Weights of a small GPT-style language model, trained from scratch on English Wikipedia.
Size: 10 layers, width 768, MLP 3072 GeGLU.
Architecture: RMSNorm before each block, rotary positions, no biases in attention or MLP, tied embeddings.
Training: a variant of Muon for these matrices, 8118 steps.
MLP neurons of a small language model. Each row is named by its layer, matrix (gate and up: input weights) and neuron, and shows model dimensions 112-239. Each number is 128 + 24 x the weight over its row's rms, rounded and kept within 0 to 255. Numbers have three digits each. A neuron's up and down rows have the sign that makes its largest values positive.
After each neuron's rows, "fires on" lists the tokens most often at its 100 highest values on Wikipedia text that the model never trained on.

L2.gate499:104100110118096131188112181132133112103112168105159143160109096148118126155117124105163150137086111107115182117133133169144085139094159143091173158115126133121139122144117116139115127163074139124118115117105140124126144143134152135115101144089105101121153122159138132142134123117169132199146134077102130127128142137144149118108094125091111114130138100129156128085117081108146148114156
L2.up499:147096110152156113147112138136177085131136145126117134120128115127148117117153119157091075128125111085107142132104145134167089127090145171119152112151140112166144123136148077124126146092139141118169129100109125094154103093161112097110132133094166136108121119118168114165143095122131129123136080096128120185142119152110123081160140108110141081127177139155105131177125142145122107152128
fires on: " of", " from"

L2.gate1994:095152113119159096140108135168147143165125153100149128132118126132126145140095116113145098149145151096111208097111119152162107124143096149124116100135142171131099144142144184131123153113172124123143126141130105127134142175137115118119164124160112126126095162135104128086107118106186088108166111135138114108106152104106122092123105121128157125138147174111128134165137132120134077130111
L2.up1994:170148146122129096096160146148123108108122157099104104111131121103119139199105103146171105114140116133117111147086177095114076121166146111114146143120105109136114135094108107171136122125169149151135166127130113124131140083109104117139116122195134124107109128121120150106133121121108158150185152109119108122122083099139095120116099124118150144139133130158124096130131122159104123153120
fires on: ":", ".", ","

L2.gate748:141072117136108148128088129131132098095129137149150125143110160106119143137114169148138121122094122161131133123205111115141120132109134129133115124095071147154106103138143162125133152109106125148122112111146130145149077135137161109098149129101136141117102125109152101148129152164143158081130144097107129134144125155145146174146135097129094137153166111127175152116104125151091167140083
L2.up748:158144129128081189111098143140139111118104115100134154109096120100123135141129167121100123117107107145156159161090108095117073116130157161131168160112127136136135128122135119131125106133181091124153129114109093143161143157122151101119120123113108157141132076146149141156117156142138148078143124147131143102156126145132129129170173104154159127145107129133189128165120119122131127142158
fires on: " \"", "\n", " '", " [", "["

L2.gate619:133112146161118104168136162117077145108117112162111147123128138153142136114167152132101123128105084140122147124135139139128138126139120132150133153101092182146105121106091123128129124144135140134137109140145116142087197169089106118088142145109156149097125179154147124103123124090127164137143123110146108142149150108132130152129122149150149133110105104125138105115090117135119145092150
L2.up619:163102161080111108130118166119137123138129141148157139103149148164104105129139113123132161092104124113103117102157167057110112099175089094102169141084118162131108090146103110114117125165144141141144116113123173105091116139114131144087129142156096123108108182074142094152128126139140138140139102148095117125089138158142149139126148119093134179099131101114131172100164148160065144121128
fires on: " |"

L2.gate388:098095100106131106139125122113112107150119119137109101122150144129103140119153089114165169123165156104109087072113066156127147150085128134128116169072124144130112127092129129119107130094124122085161128169131121110119128107122107137143095147141145120104116136087127158146096143143131162138126144106103188152122151138149083149147091129146174141124125123130089104140155169105104145135167
L2.up388:096080133157116105131124114140108085124116110128086104130148140105139137157094107108109121138171137157142117125116142146105160150133116111163136119143148154099137140146146105111109112068153132098100129057138156126110109145160136154088118122140123166141116142127145094165101141153135108123126137182130097129102136086068130127121106149125133127150134150120123114115132121104107135090093
fires on: "\n", " |", " round"

L2.gate13:137155116148125086098128146123172115118112132106121113200110143131145123103134095147103117152147138130138154145149102120097115128137130135179112157127138153129153137130130113123061162124160086112088127171134143165135152133106116106122119066130082138134123111121115084138115169144124156135134105141128106142133134123128129125098064118157116147118124108162110148132127130171143134143141
L2.up13:147166100146140129131146140110157114105138152104116130147123125121125103136128135116186157133133136127117114125121111155136116101167157133127130149114139138168095150107128132132128101095139147140144161176133123124146139092122155146143178105155122100129128136114128134146150108144155143107133143149132132120135143130171134156065121133133155145114161125136152117169118139140032160141131
fires on: "a", ",", " km", "one", " Goals"

L2.gate1636:130129119120154166074081142123128137156110122127121125152148125156099110163099179137114134127097108123118161108154146111084107133146125118099156127100094100097145172159118143143161146179119148146155108120136080146160146173135135095116108122171135120128115158148134129080112157144135090160143134113142129132143118168142068140128116136151105169132143088149095155141146128098128099112121
L2.up1636:146168139145135122118109129133108120093160130134125146155137146093140115157100141130119135110094109128108152166112155094117118159118139096096129122128088127153153104130164112142122137151100149160144124161113079166109144092087149110106140089121155127140142100134161121123122105129090129152145148132111168119051119135139093141123111111141165131110126119115117131117104053147156106150091
fires on: " of", " States", "."

L2.gate1852:136138122105159113111137126115139130155140146176153167142112110131090146119113121100119114144169097135136099118127120167133117084171155115119121109122139129109118151116134119136121129136150100112142117114147107109150064134142122116114104143177092126155092120131127131103127109131144148131137124128101124155160143111128116138143075121147162111073164128101133128087121133108156160137135
L2.up1852:127142111086096153114157141171139089131163115127119107131093132101165174152138126172095135171148165119137091139117121115097144117127144097122137116143163140164135146124142117126133118133132157111111110127140141122145139132171103131099123130147118126104096154129126140114107181129170120126141113112144117113120157157146067128155071115119136150151101152150150156103171110114152131126200
fires on: " |", ";", " of"

L2.gate246:110154129122117157140138143150132132133110123098132066133118136169132155140092145094091060109105133101119136136113102189129095118130124126111106116141103151107131114116125118111118166085120136134101109092132098110103118191113129147109157119082094149135099133123124098114123115138138145152115123127106114134154108148105126107131109161119161121095108114131142149157106104131083103119137
L2.up246:156085098129111113159131101162139098123118138100119125135126158164136159126096128081171102140088155123102145145140166118130104128173121151149152094095121129124126103143124170132110103102171158133100105093149134103143110075127151153144097112089098091144141135112154152099141164090144130173183119119141123126169113158134111114158107118125123131143148115153132116091141174160095096132141
fires on: ".", "-", "ir", "01", "el", "_"

L2.gate163:094148125087113108153118137125143120112140114181137107167162122129131139097128153176146097157144138107140150150152119118180139062136089139104115103103120139143129171108107132132128146150132089091102140107099123149072115154144166131107159122116107130200136141108164159082111160128146172094096160133158142138144114138104092167160116138157165083114124086121105120103091127101108099084155
L2.up163:101118096120122159139149150175138170098139123119094121129117083141149146134165107128140126075101157176113093169143176147146103118122105143135111130116171116113124129130122117139150101101145100054176111138139139126152179144160110133180137161147133077141095120117129108150133114130087098118155144102145112164082136147114145091123089131091124157183132145137150138113116112134109060134154
fires on: " 0", "1", "0", " |", " 1"

L2.gate175:078150147135121143158134126158123111116159129106097122080130116127150157153145136144150140124107144125094120087131158135130150136153122112137137148100122153129126143138139120148120136104124136134180107125119126131111149184116118115087141110157128114128140154099144115133120113172103127148098103179131097145114132119111172133165112157158158152119117138101172126172120067130141112149133
L2.up175:127113157108125141171124108119123125105125151116146126124109118150156108145158152121120188128115141106145152106121133138136119147098094092144147149107141074119134121131142156100128110127162125154117176140121109151115152163151109160082147147126138137131131122117135123149136105183094131153133106150123087116156121137122151138143140141164194110139158082136166116153107137169159147146164
fires on: "-", ":", " on", "\n", " at", "k"

L2.gate2597:145135149161094129151126122092093181095170139126167152128165117098057124132148132134117147086156119144097152129138130126110155115119109133103171127083079164115131114099117147157169102180137157139153130110125126111119098145120104099114133141108167154113112152118119140146126142139152145129106099114141134116108156133085118161148101123131121179057098124110143153120126098138113171113120
L2.up2597:078096130164107087135117092102088113080187144106127131083153116123086131119123129134111147143153131120111116118113142103100134143112118152136149124102063122170146119162120176162179096150133167142122141120090120110107111132137146088128109115145138150105122127114147109127140150133151135158138132116100134146084115148136099133129130128127139165108120124136122134120163126158102118132127
fires on: " |", ";"

L2.gate118:147119145155118105158117124117093097131095162146184095120119156116080150130167147125144077135149092085098123154105107125119092144137120124096129119119117149115097134126130129142156132132141120118160080109146156080115107141083123126148095061134143145090123099135049149141121139084139096171125132135123143112171121111118130129109108140098127118134143105124149108103151117143174119144129
L2.up118:137120135127120118107128133149129064163147154131168140147121122115138180113134129142121107149148104150120096162097125113166088168138163145123097132104130095117124073164096098159153142123142117125145143129118106138162123120190141122180105122162140106136095129118113149120160170114148111086169163067137126137118171159091129127175110129117111162099073116105130108108150079086166155119133
fires on: " of", " in", " to", " on", " for", "'t"

L2.gate201:145121142122122087118093117113137146100101159141121113099146083119102129101155159109131139133137140162102105107164119098134128101149116129156170126145185146140101141178127133139118142132144096119135145166122142146120114129124111105132125098149114120151103145118125148097170141113153102088169109121111087149126198090133149164114131143108144142114134102132121070130144115121126112109136
L2.up201:142113126156152133163123141171099124115129128112153125140108101118148130128113132148180110117140149102133095130127134106119094124123143104102139104120120090109082121142156166128146126098099139093136139117122164138151150124152125117155105099129135132167153178108147102137133180147184099102137117114151088135148165107137096150130128129135191156140136126078117147090121115063117104134119
fires on: " of", " votes", " the"

L2.gate2575:158114164132190101098132096135122122156116144123165158123094133068134130186140128101160146175138144148188131138134136162099153152114155106142107128142132133140129109080090114101179115101116114082149130188134135075122152137133148119143120116115179117137123117153109113153158151124137165118133107172117128132138129168140079131131110135149119117175127126109110164111109139159129131140115
L2.up2575:148124163134129120128147104144128120149108138092131131150120137070120177152132130147167118117128115159140172116089124128134113103081132120136182117126119091109118125195114144116199123146157143079180138154162130131120152170101177142086168120111133120119126114154161147132151126133128151155094095128100127144109142130132108092138139132119130148133119129158092147082093122140130133130123
fires on: " for", " in", " of", " to"

L2.gate1050:166114117114161151119148190120103112123123157115118130132129188087101097146163141070097122198140166131126092122156117119143115127149149185129189173101130132156097182106114119202148138113161113102147131091139163184151131150163121065112134117118131119158147113131125143149066172102105151167123077131174095112140135119143162116119118126150102142125116110130137129211131088133118123108132
L2.up1050:130105111139125145129164123122068129131173134116136154123109090068158080140147139119145095147092100095122083084160101085078108117146102118126139109094155123149135111126099088141165138135156167131126132121127128126103122156126135129121173077115094155159098121191142129166096161092124178125104076105155151142139132121106125130103117148097165139107096166074136128140107136091145133126152
fires on: " of", ":", " de"

L2.gate374:137112107140117174134160110122071125121117143188127177131143140121145159140130145141099113138115110143143132138182136103124124124131135088103101072113137158103094134150107161193112139176125094141125099087133115120140103130146135114119161136118106126140096133094131120117149108106183127163145157122122119138139091136120157146170088131126138133142132138129155124117100126177115156119105
L2.up374:110097134114120141108140156162123145112177142090093112134138140144089169103122151125125152136111101111084130147165173095118151119120088081126125147095131127115132127164173080099130142129136158108108130155131125107107123106139098095169107122106125133160098125130138114161100150078102133111141172104117142108136164129126163120132118142082084114143121114185127104148152130139108105125111
fires on: "1", "3", "2", "4"

L2.gate1399:125114124064122092148137147116141173110133153131114130118119116152116122164104104082106109136147133112115121133153063150124084122118126140124167136116140131141124162108150134132133128139145142128099120115155154137148128119130135161090077171155127153097169167100122096169158143147122163149168148113112072136148099122149157098134129127120135128116161134149179129144166125130165120113128
L2.up1399:130134129133105106134105149150107110143104100142086127125161084118116115169118106111067113140135165120132156096139125128099132132088163146103141146114131105121106157120120136141085123116157129132134125087149130109125106160139092101123119118117146126115113133083111105109120145088109116097110133091107103099098162097162171116131146136119122161131110102131141135125100144159124101113123
fires on: " of", " including", " ", " minor", "ed", " role"

L2.gate2453:083143110143132152130149150117125106072147135143143140172128151108108140111107130152105109125091105176140157127167127147105133109133152090147133171110124167123080110113152141148132169143130127139169157141136072118114155134186089121103131096133135152110134141158140136122130114173133125134158180133111130116128136082134114142167084152131111093155148132137086126147159152106166112125109
L2.up2453:102133188129109113115154132162151135116128176132169130109170137142138168060100104109142145124097112127109162101169130082122156119158117138060159146116104122106110139132110114123102100117130151125117094115132137122156156048106097150125169087177121123126151093097118126155124113153121111135100138080114155136196159107116086122128139107089161139159110153150116133116148149109104120125166
fires on: "0", "s", "1", "2", "3"

L2.gate1146:059106127117158107109080140124141120130131156106116143034161125105119132133167119124155130130145094148127146178119104116083115164148131139186164145109136179152072089169141141121175150180156142127163118124177096118150143151120152152114130123168122135119106135122135163133136116125143143104141107113099109105114127106071163119109199131077157156096105124175176182131105101151125122115128
L2.up1146:102128108142125101101088136109091108125122116101147124106120123151116187129138100145162146127176092134110146158150088091107132120157118113157162134132133152161096118155152168136100131118124117123101089113136123111134130154120194120136145088166118146097138087124097126149117150084105119125086112126134127117107106099108146112097142131118130152094073128140137179089115123159118148148080
fires on: " |", " Team", " brand", " series", "as"

L2.gate108:136178151161092127121126131126147066037108122128120088150147143128127122092110129086130142126094121139127143138130109179114126131166141142131137135120124127122159116131128138110125145198106142139144144135107108165123133184106103156145144137149146137130083146155109096170119119182125125128135158116135130109110060121150127141123126129122119144140124126153141167135138123140140144141128
L2.up108:130097080134103133117129146092131130118181118101187122129128137128102106100115132100170103123102106168127063156113119134131130107146127164142135175041135179135117119088143130156180148222150153121137143144157127111101172170109142192087135116117136160155105127174137067121121137136151183118105107102175150073133161128133156102105128144107117110121122110129092178161146172134118105153136
fires on: ",", ":", "'s", " in", " (", " of"

L2.gate2345:106132139136164162119132163133106127106190162175120117141147094103111115122101123097148146088129137123056136143132120160120161161157104090163085097151135094142131161162107102115136150157119074125135119141108175116137116159112131139115152141140109147180150132146131113141134115168108127094070131111115144110113137144109145103174121147118132128089070104099141106115114113122124106142090
L2.up2345:108179153135147108164095118113109103122167154122099139121120168116173109128124118135140144099119078131113169115117144136161157152100103118141121138131152105104161132117171089134160127126126082121111145095088094139165100126143133077161155156150122182159105149109166131146121157149137113117081161116153145117120161166128119145115130152182165134167101096162179120124140135089115129143155
fires on: "\n"

L2.gate2367:097132120128125155130141105082129118124147154127118163115133103065117128152165134155113132104171124138107126137136137137178127140131147093067144095084125163149127168114136159115135126151141127093111132096172103120152089107116130134143118108122115157145160137195150141125119174123174147111107098163094127106158134123109101135136143111110112127098153132177103118119093108117127192127163
L2.up2367:115132121144127102120144139100136134122144122117149157100112177152147139100104142108126141104161117135117154113115136144118132117108134097102115131132128158095113161102128124139172132101122180155116141122160112109125121132109128137111114132130122131117149080143146115099145170106131146105121130179122140125090133167094132167144150160137135151095140107169155177137120110129154145107155
fires on: " |", "–"

L2.gate2057:168096087097116116120136089169121105147131165127086119157143143170113114147141158097154135101153129146145092103118138109121101163126138135112097139098119137140105130097144156136136109156105135139204120137095068096118138110160139123126163124128094090104121147133074105152136150130114161130099093139116195145122141133146136115141171121098152146147141161150144107169127105097094102128140
L2.up2057:131077160127112113134131067147127137115165127130137144177087111105089140106137179130132080117119147137133137110128171114095104141174127101181144122122148152128108114093110161108113072130136097153114132097090102100130125103112148140125129135144100143127128133125111098143179139149190163146131156166118158122152171093118135123132164108111176117129127110170170141123150094127122099179109
fires on: " |", "\n", ":", " two", ";", "N"

L2.gate588:120105157114128126109113111153121106133149148111145132142127126136100143168141127103115111114133127178136128100107149135091151158114114124158098168115138120146115142135115147104156126097130123077141110099109109137077156152139158111138151093148138101114115099141130160138097078124147151088151094072102153127134157127116084141149116122175111162155140136113140083158075176117106137111085
L2.up588:128119147083129167150100113131118115160095161128106110123084147150131133138160136157161145109164140125117123157129118091160118150141079143108159173141147110128107121137108149157151137120130145130136175111126114128119090135112131138117118128120119103157052110113143096116125111131133154140162116168125110161198180085127155106099061137109132140135149110111163143079133078153145122134136
fires on: ".", " for", "W", " (", " of"

L2.gate2032:163128156131114097162180107126123127131085106153140147151169109120178088088120101129138146109148140145097110136132132131132163109167136107126107087153132108106133110126116125124117140155112090090109135124139128166122167202118114136171131163109147126137140147155098159125160090107130134137113108129147140140131119096120141134162138114137102102121125105124150095106115111110135139088159
L2.up2032:084133086124135103136126117118126121128158151163134106137112148166150108118126151132139146112114170159138168122145127119129100119135122099082096107138122117179137138114105160110125116078114136094097111111142155125123123158159130125157100143088176151112156151132125148140127112130126141159121132150121143138107161091135156130125151109121109141130106126121124105149094121163143112103160
fires on: " and", " &", "'s", " India"

L2.gate1982:111137135114114146083067133152125102127128087106143145113106134130124147145155118176147179106138136140129120140160167116135133132113110171110160153153142149118145105117129133144148127106137095087158133150111118113148138138125101110119118106104131113135082101147123146143123113116160138098137131102105136168147160114093150124142129166133165123069149147116114112123082100111116118076117
L2.up1982:148148113124139120140136123153137121165144164131164141116142094078163143114173102140102132117093136185134157107110119098109123121119137157136150139165121132115144156146123127156138121148157132086088086144134126161093114127102103116080125093106115142135131125125127111119151127153177140137089141125084142164111115157144151159118091121099119145129147149150159157080151060115129103141112
fires on: " by", " to", " for", " Saint", " of", " named"

L2.gate1448:131089133147118128151133133133124148129127128104126130142152149123121126134092125153136083130106147111174141119107137125152126113106072169126120161093128135145095091131154148142083121155156174073125125174178143105155139103100111127109110139173114127140115189107111123088131125158151144152138095128111134180107147124141131150140128130128137104192117094150164086126097109120103140093162
L2.up1448:124094118090130110121117083160081132157121079107070115141098117111124151167105119094132089188132148147138123106121103163134104174155092148090123183111122151098091131134155144159133146113152118148159118106161116125182153099087163109140103159188124127181122154118129098094128113187115119152151136152123090148112160108156164145139121102144122146205119151132171133110134102131133099113120
fires on: "–", " |"

L2.gate1511:159143147142143135096114125046155112136128068149107089127144137133107107115138163146102110139083130123087125127134122152158184107189136121108144127130148121080140111158168098143106130138094154124126136157137131136147118117099097121110144128095139108151149109066109098106066093098096130179153119173115126110110118092130130105111126127100099099118147113136129117162120157162104160103094
L2.up1511:095177153144154123153099151136150151164125127128124094126120104138132069119116138143149145092083134125155108127127099160117103125140098114101165104115129130123129061121136081112136157123089117102135153090119106145143146147082105115091120153112140137149155111125078100103118111122133145165115143170104118125158113165134171112143128106119158099140139094125115107162105106137114115091132
fires on: " on", " of", " in", " promote"

L2.gate1927:113125139152116137138167102151143097143110125129138167124087155118115123174120161108125157177087126164127120117123143115136146128125132149154116171133103129142145096134122093168161100147150112127124130113135142107107188100131147111093157089192164161128093162142121147076094138079148113143109097133116128126133139148118105150124118144119140129135134138151137132097138131124118153101148
L2.up1927:109126143132154126125115119123122132118092120144116108114110132107100106111153141132126099127132102141109126170121139120136121152150158146132125168142165155139142091146151117152128136094124090137137088121131148090111121141125130124079144104121131147146075116132080156139113124119133145146157150182095103121136082096105132090139105135123118134141133122143104123103152146172123135142132
fires on: " of", ")", ",", " (", " years"

L2.gate1860:177107169142111120126136114105119147078126098150155125147135144133066137131113131122142163136130146171156143102113125121116118165166167102125143133144137195085120096132148143132139148127139153119130094115095125140136112116129128117142119119144173150153126146138138126151114100133141143132110134135100130146145163131104137130108109139142101144093117124131118146177157169127122109078093
L2.up1860:097103163147138111109139098126127131092146082149155174136119123119152177142122150134145146114143116120126114070156134129116117121110119095120136136152128131105112085166148133139133114107139141127136105109115151116118148129127138131110134108125117132127157107136140129139123108118150125134125147111106097114179122112108134113124091138125106113154142145150106133117113165176133102111098
fires on: ";"

L2.gate1551:105119147092128142160127140107091130094170113083128118114132115109110141133129120058130125115154125124134152108122156159146124153170118079153181133166139123123142133139163139152171132111146124115135158147143132179123121135140128111141140132113105124157136170135135062112131145161109133130139117126088118134125121169134125152149128139129120154131128134146147120124117096131119154150140
L2.up1551:149100120086144133121111138121124072137072147153112118161127114132138144102121170210150152134161110127118128128131126105119109146115137132131163151149132104110097127176127110152119141139153147106113099125102098105143129066149122171142135137112145111140102141141115108162132199140168099150116160140094119157147083117122106095152154074126094128150120112143125166153111128105121109157133
fires on: " of", " for"

L2.gate1426:107119132110146118115090106158183120106088092128098155148135145144143108143129133128139103094139131120105132152132120122120120080118117109117111125110159155114133102145123068156153185175123109138144123167128131146144091107127115153129110086115108129124136139157072124108133080102159131123124108114121120154135132105132106112155126127109151134127127151093114125145097149136172093128087
L2.up1426:127134127149136151143166095105115124144128132134094097148104159141138112137113146114155090144150136121121140178125155134080111177107196134116139096125171091143163126091136079133139081172181118172115095114137136165104085141106124133118109117161093145127093156161125126170129111096089117097153123092101121114139116118115159165097095124181095129173113147139135136114079178126098140132116
fires on: ","

L2.gate1204:093124128141143124156112149071158155113134124155098124108125140135142130171102120109178143138114098132133096133090152146114133148126136154154109156152086142136156101159140145099150130127164131135071125168137130158137147089095105090092096143140158118107115095088143143106107150095140113130134162140109157139130160102171143132119092107151105158110176121139083192134118162142088135116127
L2.up1204:131086125153127114161074076105129176129136116138139115135094136162151085137082101071078063107117119162147122121096135151116128128136116073135165111128176131098106112115133156130132145126155136121134092135151121122104152147122177090119102106111161131099143141145116085099131143123166110171122109127101144079123137107142121133118090133150106135136107134136154104154151099172086141116132
fires on: " States", ".", "====", "===", " |"

L2.gate2116:143153090163120135189124100143124106127109144128135133114140105098156133136101122136113155175115121146131148130160144117153133118132106101141154132081060134144089142134129147166102120107098147099104124151132126121143144087148190133092147139121152132103127151162140112123101170120152143187175146135152086116124145125115156154133131114160099137107123124124143153109121119142131120114161
L2.up2116:165124118121125098131082082095154106151118144125145112086122125133136109137153109131128166166104130151120181113115134119104147166129145126130132121153139153155139109094103105141116119121164141124140136065140150114116133130140093119156122109126161149121091119121118099151145161099149117145133130126139099111139164134120102123161130146117149138102111162100127140137181106136121098128103
fires on: " of", " through", " in", " from"

L2.gate1727:108178136145137129137076135134119149145120133126122099083141154136093152133129115120082173098125138127078143076183123113123152146140157180128155112168120102118135109130115099157104125132072099150130136109093117135094118119116107128105113146135126124137129134100146143130088164148152146146086113100094108116146125160118172119141123105105125130151146113139113103124113111108163156156122
L2.up1727:140155130128107147136135091146141146116134112096135108132127108103129085178128100161142138099117132167088143109129125102123111145125134149159142126104125139091117125133105110128106118144096102130103186124094116144166142116140115172115130166119111137145132118156144109158098174172121118149116115078125102081145138175119109147123204079145152129187126125167138102135147129103115152149127
fires on: "\n"

L2.gate623:153166134053119130080083163123133129140124148130126128168111114126140185172119138120136144108141158088141172107118102136128130139110067135153103115167156121122158139135115157101150109114112184111169114110130125146155128127141113127112118159150144139101155200068176120151115143135091110119101134149098113162107145105131092144110112116096146157131163136114115143112122169111104115147150
L2.up623:091093121119116112084082143094140138127129125122059144108124128132130157235125154089085094093179161130139139076107145149155099106144104146112181159143098157118119101121149102134124114120147145094164126069139131130113096122154100111146134136084142141114153123136126095096141155145087122071164142142107055163094119151142147164165065124154161152121141131148144137166113142149129123131126
fires on: " |", " back", " season", "ed", " including", " one"

L2.gate38:156115155095181118090141140107131131154174126118157120078130138126120127107129128125129137134141121155152143115184153146131148112134124090144168143161143113132127112139125107130147095079113139079130120155119112097123127180137155105138139154106131137128132154142145133075173091126122134156153127145118149111123133090130165152132137170126122172162092116134097167070178107133119142111102
L2.up38:166152148099067118135144132150103122128128159134111069144132117107153104097069101131153129122110152127102134079134121138141120115175178093117131137121166117069131135133126103158181119094112096166132125108137097123139148136097158144117147129149150117107141132126105109141082098121156133164118115160114133123119123123151184123112132134135085130103106138094106120118121112134151098162131
fires on: " a", " in", " out", " of", " an"

L2.gate1498:125082147128132145139117132146118133162098139128144128125116106131081090090138155155131121121162129096168147123110138115164152141159123107141111088145135118136209073126124129138123120138114099096105124114122105140164118138120136137152103142138115144104155136135109184098111130153098113184132134158123085144173098150132113102153114122105148127119100120146114105112186115131170142125118
L2.up1498:155132171105174135062154155160154129153127151118117090155100138141115169141147142110114156141179154100131159114097132110126158140111124130131163107132146132115117138122106165146129076124087141143086121128114136100184143153155120140118116123150108128124134188126124084111165116141140111138162120106128087132153116136103136135126106142158116166130109137107140109151135093111163148123152
fires on: " of", " for", " to", " that"

L2.gate509:162158118119128103097148153131129125096133132133116125149125136136155133126149145157144125099090131120162137116076060111150123102127102137163134117106144113162132124108141098142182100124137113079131094152143142136103147127140087147123142094192105128148120162131147147134130159162121143155136226138128087081113093127140103147134089133118172108153133157116106161083133153142097126119155
L2.up509:132106085123120103110132140116137124097078107150148119107104158127119126123150130128131187129144082172118159158131079141139142111099073159168102092083127113165120128086138100117140118131105099093108148146167141127114095147145153110118123154148132144120145130136132122142127134156121117166095136102137123121096158175089125141138155139116172105134105125138093146157143116130118091138141
fires on: ",", " was", " of", " in"

L2.gate3026:115121128120102130140096117156115147130159134108128153139131145113105097156154122127160143108150169115172121114108173152182109111096151195132143092131093111147109128105117124090151130131133127120165146158143134152102145120102120146136123077140123121124118154155151137157106135180077129131122140145135076129136150138161145143134123094134108119155167118131164150123149135135119118102144
L2.up3026:137095139130139124142141171159108105143094127111134140154129102125112121123157081163095137136147107115121105162106138155125097154118164131161134128108165116129136125122127101141132109133104139080142145145133117117148145132130135110130166117115142116133083183144120108158152111176116124182139108123071114153132082174158153131136141082133098115127190144115085106148090108092085140115111
fires on: " to", " from", " and", " then", " not"

L2.gate804:187176127131133127125120188088142126146128122114122126140116151131124106089119136126144107145127111125114143080194143121156133113158146116139104138116135110072143133091073179131157146131089121166097138122127149144134154145139131151117118131099162075133130175163113130163136168117135128121128134150142146127120151150127134168096152100146132156163110121140127125121108129100141148128136
L2.up804:142107123109133176124169074102154142089155109123153101161108120125159128093107167169143127106158137094141137137164111113116126117162095106104156113095141154063129142106086167123178144135129150150123138098090120141163167164195140137129131117136180129105134089126067146133120172140125089111135103086190117127131153159134174109154070132098129073110130119105107167160116146108171137138149
fires on: ":", " that", " of", " including", " since", " for"

L2.gate2372:131168094154119127145106116127117108121110116160161170092173089114161108108157108125134175123100134165142155152168134132099129139178112082151147114113125144132123159127124133137121116180150127112123113138066093137128100168160146133115087152176101093145121123136134093155124117097160067160129162100110138115160118136149152113132115129067113091141106099154132098145107142132130182116164
L2.up2372:149195096159105089164130077113117130137108132143117126142135147088162151102171124154149146141141119156128150158047122103120111153122137160151122137136126181113141168105130141141150133162108143140097137128093132125119170107163134132116118130125134105125157134126150122153118125151179087146095183161098167104157128086115153114127190134163148164124127152127118115129140090120107155089143
fires on: " |", "\n", "',", ".", "ck", " +"

L2.gate709:143120108130141147086164147148115134123116095176116061132130115126103116112155098142111154124153167117147150134157078143152090106124129123121102146132121141100135116088132133124121121160124105101097156119126114173141112182138149122158104130087154148116170134128137156124145095147108129139106093149143132116133100093113125120114129149096150137142115145142145148121174103142133138189121
L2.up709:117117149119143074156147142144163126128156076149129125110139136125123133113127138155136114082101127113149120110143133129122110130137109149121130086107123098120154078103116158148122128113106157109132169082134145105148153156096098124149144152138142149104146148141161133130083114138153128118068097165096145148117106111154128113095109147129120089135087107120098110125112129122127117127158
fires on: " and", " &", " of", " in"

L2.gate1157:099086136081134137096179175148119129138112131123132144106175155158132116086155139154078112107157122154129091153153136095116127090133148089125121142151128126129096116146133129084139127157098125137115098099100111100141080120156090135116130123134106128147124161159133112169124113118118180110159113138080119131135122107144127158174126136126099176118146132111136117093151093093139134154125
L2.up1157:117162135116130131147147178111151131144171107128125112109104144133132141122122124119125149138160145133087154150104125069109119123122149156135128141092111136156120111143133157113092164114102140139102135117126142135126148108124099131109137138194130110160131139139166114109106108128121119157103151147115150094133119119099116157133128122088119144148169125117159144100130126126157149163132
fires on: " |", " ;"